Part of a small language model's weights.
Architecture: RMSNorm before each block, untied embeddings.
MLP neurons of a small language model. Each row is named by its layer, matrix (gate and up: input weights) and neuron, and shows model dimensions 0-159. Each number is 500 + 25 x the weight over its row's rms, rounded and kept within 0 to 999. Numbers have three digits each. A neuron's up and down rows have the sign that makes its largest values positive.
A block is one neuron, or neurons of one layer that tend to fire together. Before each block is what it responds to, as a language model described it from the Wikipedia text at the highest values.

Responds to: Digits right after a decimal point in numbers, and the table bar that follows them, such as vote shares (41.30), race times (20.01) and coordinates; weaker on word-internal pieces (Lie-cht-enstein, Ref-ere-nce).
L5.gate129:498466476515521500425496503513514506492518466506515463455492536487499517509467523474502542517450470499486462475542482488575501524535515476486470491505480468506488511471526524496496566488492513484466516512495476482525479488509491488499510479511455456485532534493471494524488522503507500522511495467527573566510501454486491495512507496469464543475514493511521526467473470480501483499520486514494484562490537514503511541486486500493513469506466510474531508485470450491520544486508556
L5.up129:512531488444488458534512499535489444530486517491430470476491469491494497480520449474474472484429481468500498496501534515483490488487496514495462500510479467495475513501509473508555484539507470553547523495470537482521527526510490508509507520499510472473499476489507508505484472528547515483502518502490498489531494475492503522485474472470503519482544511501488470512510516462543457512465467474511513488504512494531476519455503495470463529519504550521504507487467496472485456529545517
L5.gate304:493508503528489522506530450497525557468491518490526501513524432520497456484505478451498495526515529466473490545491572504480460505483467510482540500553514552525476509559555528490496501500524515517486489511459502513495510494548429515497527499531520513510493472523534478506484484516473517512518495469491527547521513502482479525539498479557493501494522512519518496493492493472469493445480444450514502453513480500485467455511484520522492543483504505509524537488528491524476490516571523
L5.up304:529466468527542477525532445504505506516520498506482486451463506492470474486500536530535499481520458503486497481496527518497448473474490509477517510522560522441568514500525483510535523455497520528517483492494514525483472527530454494489462475516505503503464469493510522487511459476487514525510539477485506488516541524427534505486517447516484468465530528513492504539461483433477501489485497474471544494478504487512513544479486523513526526524489509477490467515506496550545467520533514
L5.gate465:495509529491522495476500444507531517483510499500491494469518490475428487532525482493542472514523488524573477498542538496509526495520517501508497520506475474487474504526505484445516527504519505519497509534507491508515525554540484530518545492539497510512497482510515522495499477467480494523514516530493536514526461488519500479503500447498505562538510518513490493457500454497462489498528464491463486467520500479511499556518472494479477481459521508507497513469493469487492499520529486
L5.up465:507482490486524496501493519492522487469475457462484473455498495538502497447502501491461535489474456542550509537503493487502491526553546479492516483504529528493460502476498510545521435527533499492499510490466515524499490477512520530520493476523491493486506458548541538470450509447497508546512500517500520499500522502472487523532477511524461509511530492517520492511471489481492497478567496469518509554503512539516550480474480511515543450488510496518507509493546490472504482537505519
L5.gate473:512464503536566511499480512493529504493495529504531477472493500544482535459491514505479484452505481489496479479508556467474476471472489507462485495514499483538501465451489491513520495510544521489538495499550504495484487487475539492475506507509507478525494467477492473557539491502554554512500455507523502508492461483533508501503479513491516494533517516471523522496521473499513507509497483512490521497493479553513504492497513512460511468494481481492465490501512545521504527507496515
L5.up473:517477531478507543504482506538530558503515515494520490460516461503451482504545527509467502524546515476491448494475535465470498549495497504493471510507542475488491538505521496481489494553489528539556501487556484539524529493502525490483511489477521439479508439450486484475547420443477478473492505502517522469497520529523482508468504553489490526547481499466523526482528487495483507511474469485468513504514500455486495502485474488482507469453514504476487522499516499538521515490496455
L5.gate508:500494503520467531496498502505464441494446509513487464470512512479499526482514477481534447519492470505507486502519527529478518532482517507473475510510474502484528494529516524488498508482476534439473486520483489469474529494476494463493516474504475469529465512507507513533518525500513522486523492463497521457519518503488497466548527499475538446546525473476542490500524506486558503486528501485533522475510516527524456500491507497477498507476470509423507482499551505487542502485478502
L5.up508:476529506524478535478543497520470486518515487526481495465544490499515484480547485483542436533492465494477500521528501506488499526545519508500474514469511505527462494444498500519534548489502506502488515487429474496554503501489500478474476517445542515453554490498462501531540529467509524439510509513544552489521492486488517492529509522503544497469492523474495486493493530470527480498485493518503509514476488469511466478550518476497517549459483525518478491538503465485492502527503488
L5.gate541:480506494550491510461460492566473539470510472461529493434518506476462486537538501473525518501545529490519505516491446492479509523514493521545458474511514462483449469445538511519511536482511505483505479473491498497511503513561462484479526497523484507531518544492490454505501509493500476430477501520524515502475502521475549485506497475511492520516458482505554469526501502488535497488492479477494496529513487471495523490459481514494456544483514542490516481488490471516554489517488542
L5.up541:518462441519505515507490464510506491484473496472498493476451455485499520491475491511499465527457503491475475539491480493499542501482527502532541503570469444501525501534474486495501466493514485518517507537488517470535480532530508476512548492495534504500530473509434534539513430458502522489485500521523477479457496514488499561491548515450474474528537505509502504527537498521498488508485476500466490519484503511521476523509491490475487506524529495514515506480503508474491536493472542
L5.gate635:487495498499504485516470522507508493503486504536493487494473492482550526474516514514480477536508498511485518520509542556494480527525472513496513475480508471451480501477510509520512540513544524450478475550508502488501473510477501572457493533528529486517516491506506505452454554462534457450514504502483517552522498506509532491542480490490518482486480492514508461471489505483497528475472449506535490545506502526539503503496516521475510517452524520504489476460535497528429505484507468
L5.up635:538474578493509476505537517472524519506506481505499525519522496478442470543506484496489522529504523486525495458494514526482482532475533501476526476506483467494494471483492577464495494489518502510507523479511472477494501518488479486505484604524479489527483531479521526456513475473503471483465517511538501511493556508486476462493494493502508537481513491451483518506488513492520471496540482494504521491507520535524538530491472538513523531519527480511454480534479497542524574547482538
L5.gate704:484510517537462502538483475515510510492505509482484517494476500501509438481495486525487459496480524457487458507463460526513525524519507530493526524499485509523550517511530521494522490516519504517508461508459462524502469524496457492440519471502458496510547508457523494505513517535495476508486535517479486521548517519491520510516504490467497504471476470507491471491476505476563485467490483525515481505513549511506503491519514489511515540506514521500538475473508511468471500452522513
L5.up704:468521490511524443516486487483448485478475497495520480513510492496484493484559519503453518474494440528525494480497480477532458531538507477508499423562524515496456503551466515471563533516486509500482512464486506495489492473494524465478514484482452482523460528507533526495463473516534512498492462503506493547502512497529467500502528535488514505496489484522524517518524525489477518531503469484455457507515492480478467542513506522508502521516484493512492447509495472506459476495537519

Responds to: Separators and brackets that follow numbers in data tables and stat lists, e.g. a pipe after a goals count, the opening bracket before (0), the 5 in 3/5.
L8.gate12:465533506490502497519531481502508542517489496465537500521494487487473530487495520452485505533532503502473514481476515489459491483472503519550510474543483518487536490519503542480545473512552483550534546487491484513526498559542506516483519510490489484519538516529472454575522513493494514486477486521504525528502466532490538473509512513466492515496517502482485520489541535487545477483513511495520531508493510495513527509497507485442454482516474524484488463474487497518561449429460497
L8.up12:536516485517463522528525533484489481504484469504480488511547471488531527545483547465474480485504525515479510534520502504500488474519530483503547486468460521531506466513509488491489547494465469471491509507481495504497510517513513502480500548471463480517517468469486533504494536509498560526497500511521532513489487526522486456507472462473530497491486543513524508543529477464506505477504534509500509524491524500492546457484501489477511488486502487541476544506509463566461494507444538
L8.gate17:514493543495505546525470486501519497496514492522474515447539466535507526483488492444529553532561494474482512508463531503441428499484537498508494546517471474514497516471515512488461488544524491495482493492532457544503515483534523518502513522529502520519456477489477543465488508537535464538478521474532486492500484568481496500495492499539533485439477504472493472510494495528521476505457485476492478507478482466532513478525453483492500504500535556500510522497473511551493517478527465
L8.up17:478532484467473484493506503471474487508460532512504502528517488524508509499568501516509496514560508471509562483522529506486518540458513534515487494494468495487514507497479512518493479520478521483464509504489501494505465493499440488525475510476468486485495487497511529507456504522479506543521494508499515479526506562453461528512461449531479485487523529495502492521538484522537510486545480496507534514489494501502488492495519472521503450543460525485517440479520484517529502509514510
L8.gate36:506529513495507499528500537552513469482480473540520515531500470483492531464483514478490472483505548468518514506531502517478551581491499536497471459526482513492503509512509483462483498485520498536530459509465469506499500480513482464524474473482525481488477487474485498444536512517536485489516504535510488480525511526504491509477495499516503497487494505500473513537501454529502492495539498499454529444464483502475459524491468488462539513483538511487558479470498491543450547512502522
L8.up36:535528540521480489447485501558489467489485499484473506532489505526524530552484485496519493496508502520502513462494480513465505514491500489583535503535456485515545515453519493507496503463500545510452529534524442520472457483514502485468500539514503528494508483490528491486529482508540513506497474553497476488499523491534504546502479505506503493520470505507496483492476536488491536471477475516513469494566486523482510521444516472492517495495534504531522547504497495493523475525488531
L8.gate286:488500482476506502521462494474533457525478474487477541480507518485501474483455533513498483533551459498523517474508521497470448497520490525480508511529515501486546545519504522488493569527488470501503506493514510468471490471559479494509530519509526501512509499500454488514536506493567460465473522496460492501552469533454489521511484489484483465494499485463493540564526500493506448547499464513527521508504516529482511472499502487485537471517506533559525504512512525480511507480485501
L8.up286:496501529531491530476493481509463491504474516511485504545480482556455507467484533506489500518534496471463513474508469518497506482495547517486431496507505483502499469480477524449493514529503501490488500513507539490482513521523455508481500496492520489531515524528473508554482451495519516500525538528535510494522494469483532463487536467502532490486490468490531514491492564469484498537493515486488492527507501461506482502505498486514510491469496512467511444467512429544488484528521483
L8.gate336:469506462479500517479482534503505505498504488499537463522504478432508484426508530491483509493478507525470490424494500522494502470459501477500523529530477456515482494527507524506522494538528455499529515507518478490464508488489446498493520490495536513496490491509489512509490461550494453456515528513538476519491500483472543492530473491504522508467519486502506506491485539486517478525503524454484510557513531478476485491481464541539502554515485506498481501448535492468517526515491468
L8.up336:463506475478530507482494496535483519450518475502497509520558493490468523506476524495488499480504501518518523460515536452519494488515510502500505434517486501503474510516476481497536520489533487521473525457510532515548484533485501526508514471490461494496482522484462477469502474523487502492459456527513520524456489516474498530468504458496469504553492507537497458522490498568495477521507486467475531497501510500490485503482507496480417480491507469487469510519495477514522481550460473
L8.gate406:488528513462479483493485478476494547448533493452486512529506563501516479521497533494518522477534480477474495534511507562496517456501518542513464495489490517548525450477499504478472510502511459495506506512520468491533490510515537470486526515481508511497523475486524478487483526475459508499486515511509528526537499518475504517512516493502449472503481519500504468506501473457528497471493489521547476467545541540441542482520495441528557473503474523527477468487475477485460483518490502
L8.up406:459460478520487440533486513516519523487524501471490485478516522476516481508474470500478539449492508455546501493462542517479520512517532475521513503526488499502512465467520511523513520520494488521482497516486537477488473495553545458520515528455454471502512498488506475481494474442508513506494501539468556510517492475501518498552486504517478489459514512498485475531531498515563475464446504493494517477495462523494517518474487527531493504465491551536502529502499463537500514528497504
L8.gate570:518549492498514455513483489506540515510525514469525508529519483542517531489471490513468471504543468506515472475520433506511477527453519516496472500499452477486500521542518493485516508541455507522444521505498498492479514530493543518482552497467479545492499493497512536463502508500471490515463476523484501526510541493459453528477501525478486530475501476508558486507482526429442508499476484497485514509512534455497502483495515480471509465491502504547521496538479496455467499508502501
L8.up570:475531525500521493492489507489498487559494512547483518517514469517550522484481510467498492514521574524477483534482462494472490515518495516449510509483490512463480521507506514491526531504516504487510521520515518532536515513509481503486491523497501495513482468503569516468472492445504515532479500485520482484527520496509526484519519479489494471486497465510506538511445537458486492537508494487508490510488496460539496437519481481517492522477483524485541483511513503497482510518548476
L8.gate611:505555471493475465516478522500429496461523467505543471504515525487533516527539482530499469454502521493518451466497526509487503492518502499487490532511508478449478486520508515529550530500501515506525440508463504482530532564531480462507510495535485449492519502495490464550468513558485523481514491504505509489524476476524549473454483501542493497525460456464438473492481480497512493516491478467480488483559494468437476492497474503515526494508488503511485485523460439473493476523529486
L8.up611:544478508506541510496490504539477477496521486523553519442518524466456510501517482507509486468495518460518515564522488509489510528508485494463497479545505478510473519452536505468552524472507487493477510502469501520510467494501523508510507483475508507494537443476535458466460489528498495488481511535508464539523482493528513503494478493497486532502437487501489531489509517564479529517523475478520503458565514532489520463495516494536496522478458528493506460526519501521496488525467503

Responds to: Opening pieces or accented letters of non-English surnames and place names in lists and tables, e.g. Z(oltán), Gl(ukhov), İ(z)mit.
L8.gate66:494442492522475476522439523521526515517478531491524522512506508482508551513466506519515530500496476537535535495497513498507485547531478492492492534525470524476518480522507506509546481525525504544551511528503517472489492472448494519499496489465532494537538491504487478462468481563504461506461464480471510493492486526507532517491544464477525455505450469496502548499499512546452563492529470542492488494482507461503501500499495491485497515501559539503532518518483516505499475499529531
L8.up66:449531563509483468493508515499525519481503478481498522492537464491531526486471517466471531531504496444505494494491502477512520484524498522500535472534505536522505516532530501529460496477480476518506473498488482543485517492463531481511514495517505525508501513532462482496482475501514493495520473486496481572501519441503531514505464463439501534533524501502473491452531518549527509493468510500500501520507498557509553498522525490476481508483528525493424492511525547527479485524496488
L8.gate131:487510481470515484502508510517480493457475535497462522534501461507504498538475527479532480534496493485482520478478512487481501528494509478514531503516497482543505525528487495500504530485468499521455530477494529493483502478516478451562485504482468467512537509524459526483514529496512489516506510509505528484523527495529500490518467481475516511456496511533530510470474474520546493491463525480526494535516483529525521548503488494488488487493531490488452492461529568468497463494475478
L8.up131:481501459488513506514474529506515478485489497522490464526502521485494492509496484501533495499497481525457503500500513516489510480456507460503463472530486491512506489488521516539471510505501452484515520545484505513490540490512490479507511501494530486502497521530456503518525515531516464504533506548485526546497493531453504468492513513450526542533505514501552465489464458492538501498504488502487480525518521514500521526497467542462514502507515486470468481501542530503480535467487450
L8.gate170:456496490506478496533472504506488484515504479490487496522493492500509465463476491521480526504540479521536479551490522524541512475517485527488491478491477510445515498467486509469480521496500482491503543469526446480477523512488496525482490508498501529495480450509484539515510456473511529467471498498493459479536466519460456519462495525526504534516474539486521492494523516542517474469466488417513489509506524518439518501511534480460475480496506507486542457523485527500482537508478517
L8.up170:432518457483480499457474504497475514525503485503520510491510499458519473552480531523523503526468506539466478514489503504509491502472497514437517513494451491473496539472504481492526487504508492480528523457467522492521473515503475509520480492511512520518491504474513484500481512504531525444493517474551480458447535536464503447498512491510533477512523505504512490467500495495521502481524507487504481532526561525508474467508523497515498471522504457497502484502507498509522544521466505
L8.gate328:465513479490494477477488494513549520504514510498491488517483511517527471497485519499505536493473497475484531498503502502462470514481507494506486553518462496513531496499508535491509505460510479529453505473497513514477499457499457494540517500490502540510494493514441513509494513498472499509493527492530507555519468535460553499511457483529469601534464497501533527429505512527522476536500515459530538539490529518506523523518495467514511509498503478502438452481529554543473494515518462
L8.up328:489497473469519554509438459493491514492541515492513462467511524500497524520521513517466477511443543515598522517488471457531507477530488511470508439499532483507519507517512519443496495505488508450507494511511510480536519519471482498495509494460442492488519519501481507495431492504492489495518450522498498476472510535543516475474485506512497485494499482516462508496498453477522488511456468506509466518461476558502480498503485522506476498455514506488509545498556519512519494456491488
L8.gate444:497489502494494500494496538525515514526552496484470518511509543465491491476509466521549576460475492503463497507512545522499493482510511504509531496505492512504531506464536535542456528506495498490497535492505504460459433502491488484535521515475527501529492489486456500498493496486520489482543520523540490526532514529515508475494536497487505537495522510488472516477492501524523484501483447492496536490498506549520546484506472476507524457523536473533511473477505518547491511514508545
L8.up444:501520510509471525509472466512484493513471453455510477531506532470516493500504496532541567545481468473508558538524516485503479436481516509467509509508518525516509526467492530519507538498503503511507514480531506467469495493483459480503507476529475507533497499490502499459490477477526490453512521470490477543465529545535542503496532534513519522504496514538483505450480500542530431478507483493526533510492489520506478484516504484484506482509489556498448484453451493523515525520493499
L8.gate503:471528508471467508466468485479496481502511504497520479493520431489528518477482482501507528540483478492487517502537530504522493512557506502502476523542499494507474499500496526512488509491528492480486516504468469461443518503490486526506562522503501480534537528526471514459473495500497520479511498447533474508514559486512537502479486482515478509498481496513499489506531456506481559457518472487560510536489517518533496491466469488494491573513480458450469493486503498466501557509464516
L8.up503:499488491518516490534498497499515514502480511486566495535449522495504482471478502493464509422540512492538472446454504501506492507518473521455495547483495507472562540474504515479524476467522517475525523476476514427501495481489485488494481470511483520485483475495485475511481509488469554505464498477482480496512500518528503519512499482503501455508488534453551501458453484518488536498534515492495531486491527510476482540546481483514482523497515490495486503518493534499507461490464520
L8.gate722:496482499524484495469521509479504476471509471458481482547495517484580526489468519507516536479490513500519518470516451498515489569485493515484533476551492503477563480504520506466524511502493506500496489484487479515504500481496466504533541532478443491466460478472496524502527502505500486496509496517554498506504504518499537468478482504546475476504494495484457508488521508520528520465506437439491496514474567528447479530530482488495512473501538520470515512478511542498495482476520498
L8.up722:461481493499477533447467489500484499478522498469511530541458513526518500489506563516524549492492511510491479494517470511491465482489478534470508465526466481430506488474487546525478495504501517518505467526556513468459507468526529551486503529521465475470503478476474500498553483519499491489472479502526474503529485495501503488547517503509474519480526517483468473473474486480506526485458526440478536523447498484447478456481506480503523506441467509502508489467513521488494496517448512
L8.gate783:453503486477473563477482472497489518480537489501501496492450500520528499479519527529445547486451513515493504466462503498456462497466506473497511537531496512483532521522545504505530471465486457533516507498524514465481537494526514489514496475488489529543556493490509514452484480542486472473478512483467522501490478505492549485514469465485509535521517494559498540470524503469492516520446503479516529462468484503491521473516559490500538496521478514500502536491471509491499495489489525
L8.up783:474483529462501470505514472518558483476498482514480497496483510501572434486477484482506491478513499494501483484512486520508474522454477568455533498506537476473510467516474509531529504501483525478483533508495537449515465505477471479515505499508465509525529503524496478490499482438524517522528534443498482473484507449491514507485498480478523477477487501548499528497493458501509549500493450478485505482477487489519482521485487511450477486521511490486479559504495519526506507506491491

Responds to: Middle word pieces of foreign proper names, mostly Slavic or Turkish, such as the go in Yugoslavia and the i in Sergei; also of after quantities like three of, out of.
L3.gate111:513553452492529509500479505489494540504513505503536512482502497494508484463498508503485516495466496508480455510517498492492521497515517486488476510484493489543534498489453549464480557533464508527471511512494553483510471503487471497521507474475509497462526521513485453485479512524492501522509521502473479499490511509493489465487508467507479507510459509506485475480568518506499484476535516477524468507487542520490516533517494458513452473426517553531476520437531508527503533472460455
L3.up111:496507441455485525498510521519485522494527481481508483524465465541524535501473504480489492528511519515508513547491503495499524484530501483494510474483473455526488481519463483504499495487489504490478537475469525490499500500497475492510491490520490478510482543499497448446497550494509512493483492547512467535521485493483491507509502456429485524533505509527551479476482528465538480512477534507532515512497520507482498518494466510477492475483476504516519481473512554467505492504490492

Responds to: Digits right after a decimal point in statistics and vote tables (100.0, 0.8), plus census words like "There were" and "% of", and mid-word fragments.
L3.gate5:521502511519499530498526465465509538521515473537542514502492502522473518510492466475486489456489471494522480454486531525460515473456480524489471511520501503510506480497443503530505503542474537520502500536520503455487521472531540505511528459510506523487480415497526481485501495432500508466505509510480535534525550490471519485456498511505492548490478525492457501463458512484540532454506521504479480515499516525514500480506492523541509433466506468521531452525484494539458493533503520
L3.up5:541474490443508461499517470523511460514474467518480474491498523508526465527548533488525511463490491491464500470509497484483493439498478474485479512509487495508476485514515500512534503524530498473451477495505480500463507449489483524522503497516523500510469500446511475501450502492525480476559516470489507518503518436426477545483573494458484499484475452517475483475481491481479500495478485504468497484519522483489473520481522513491486487558445516547483503480507480502497493498533512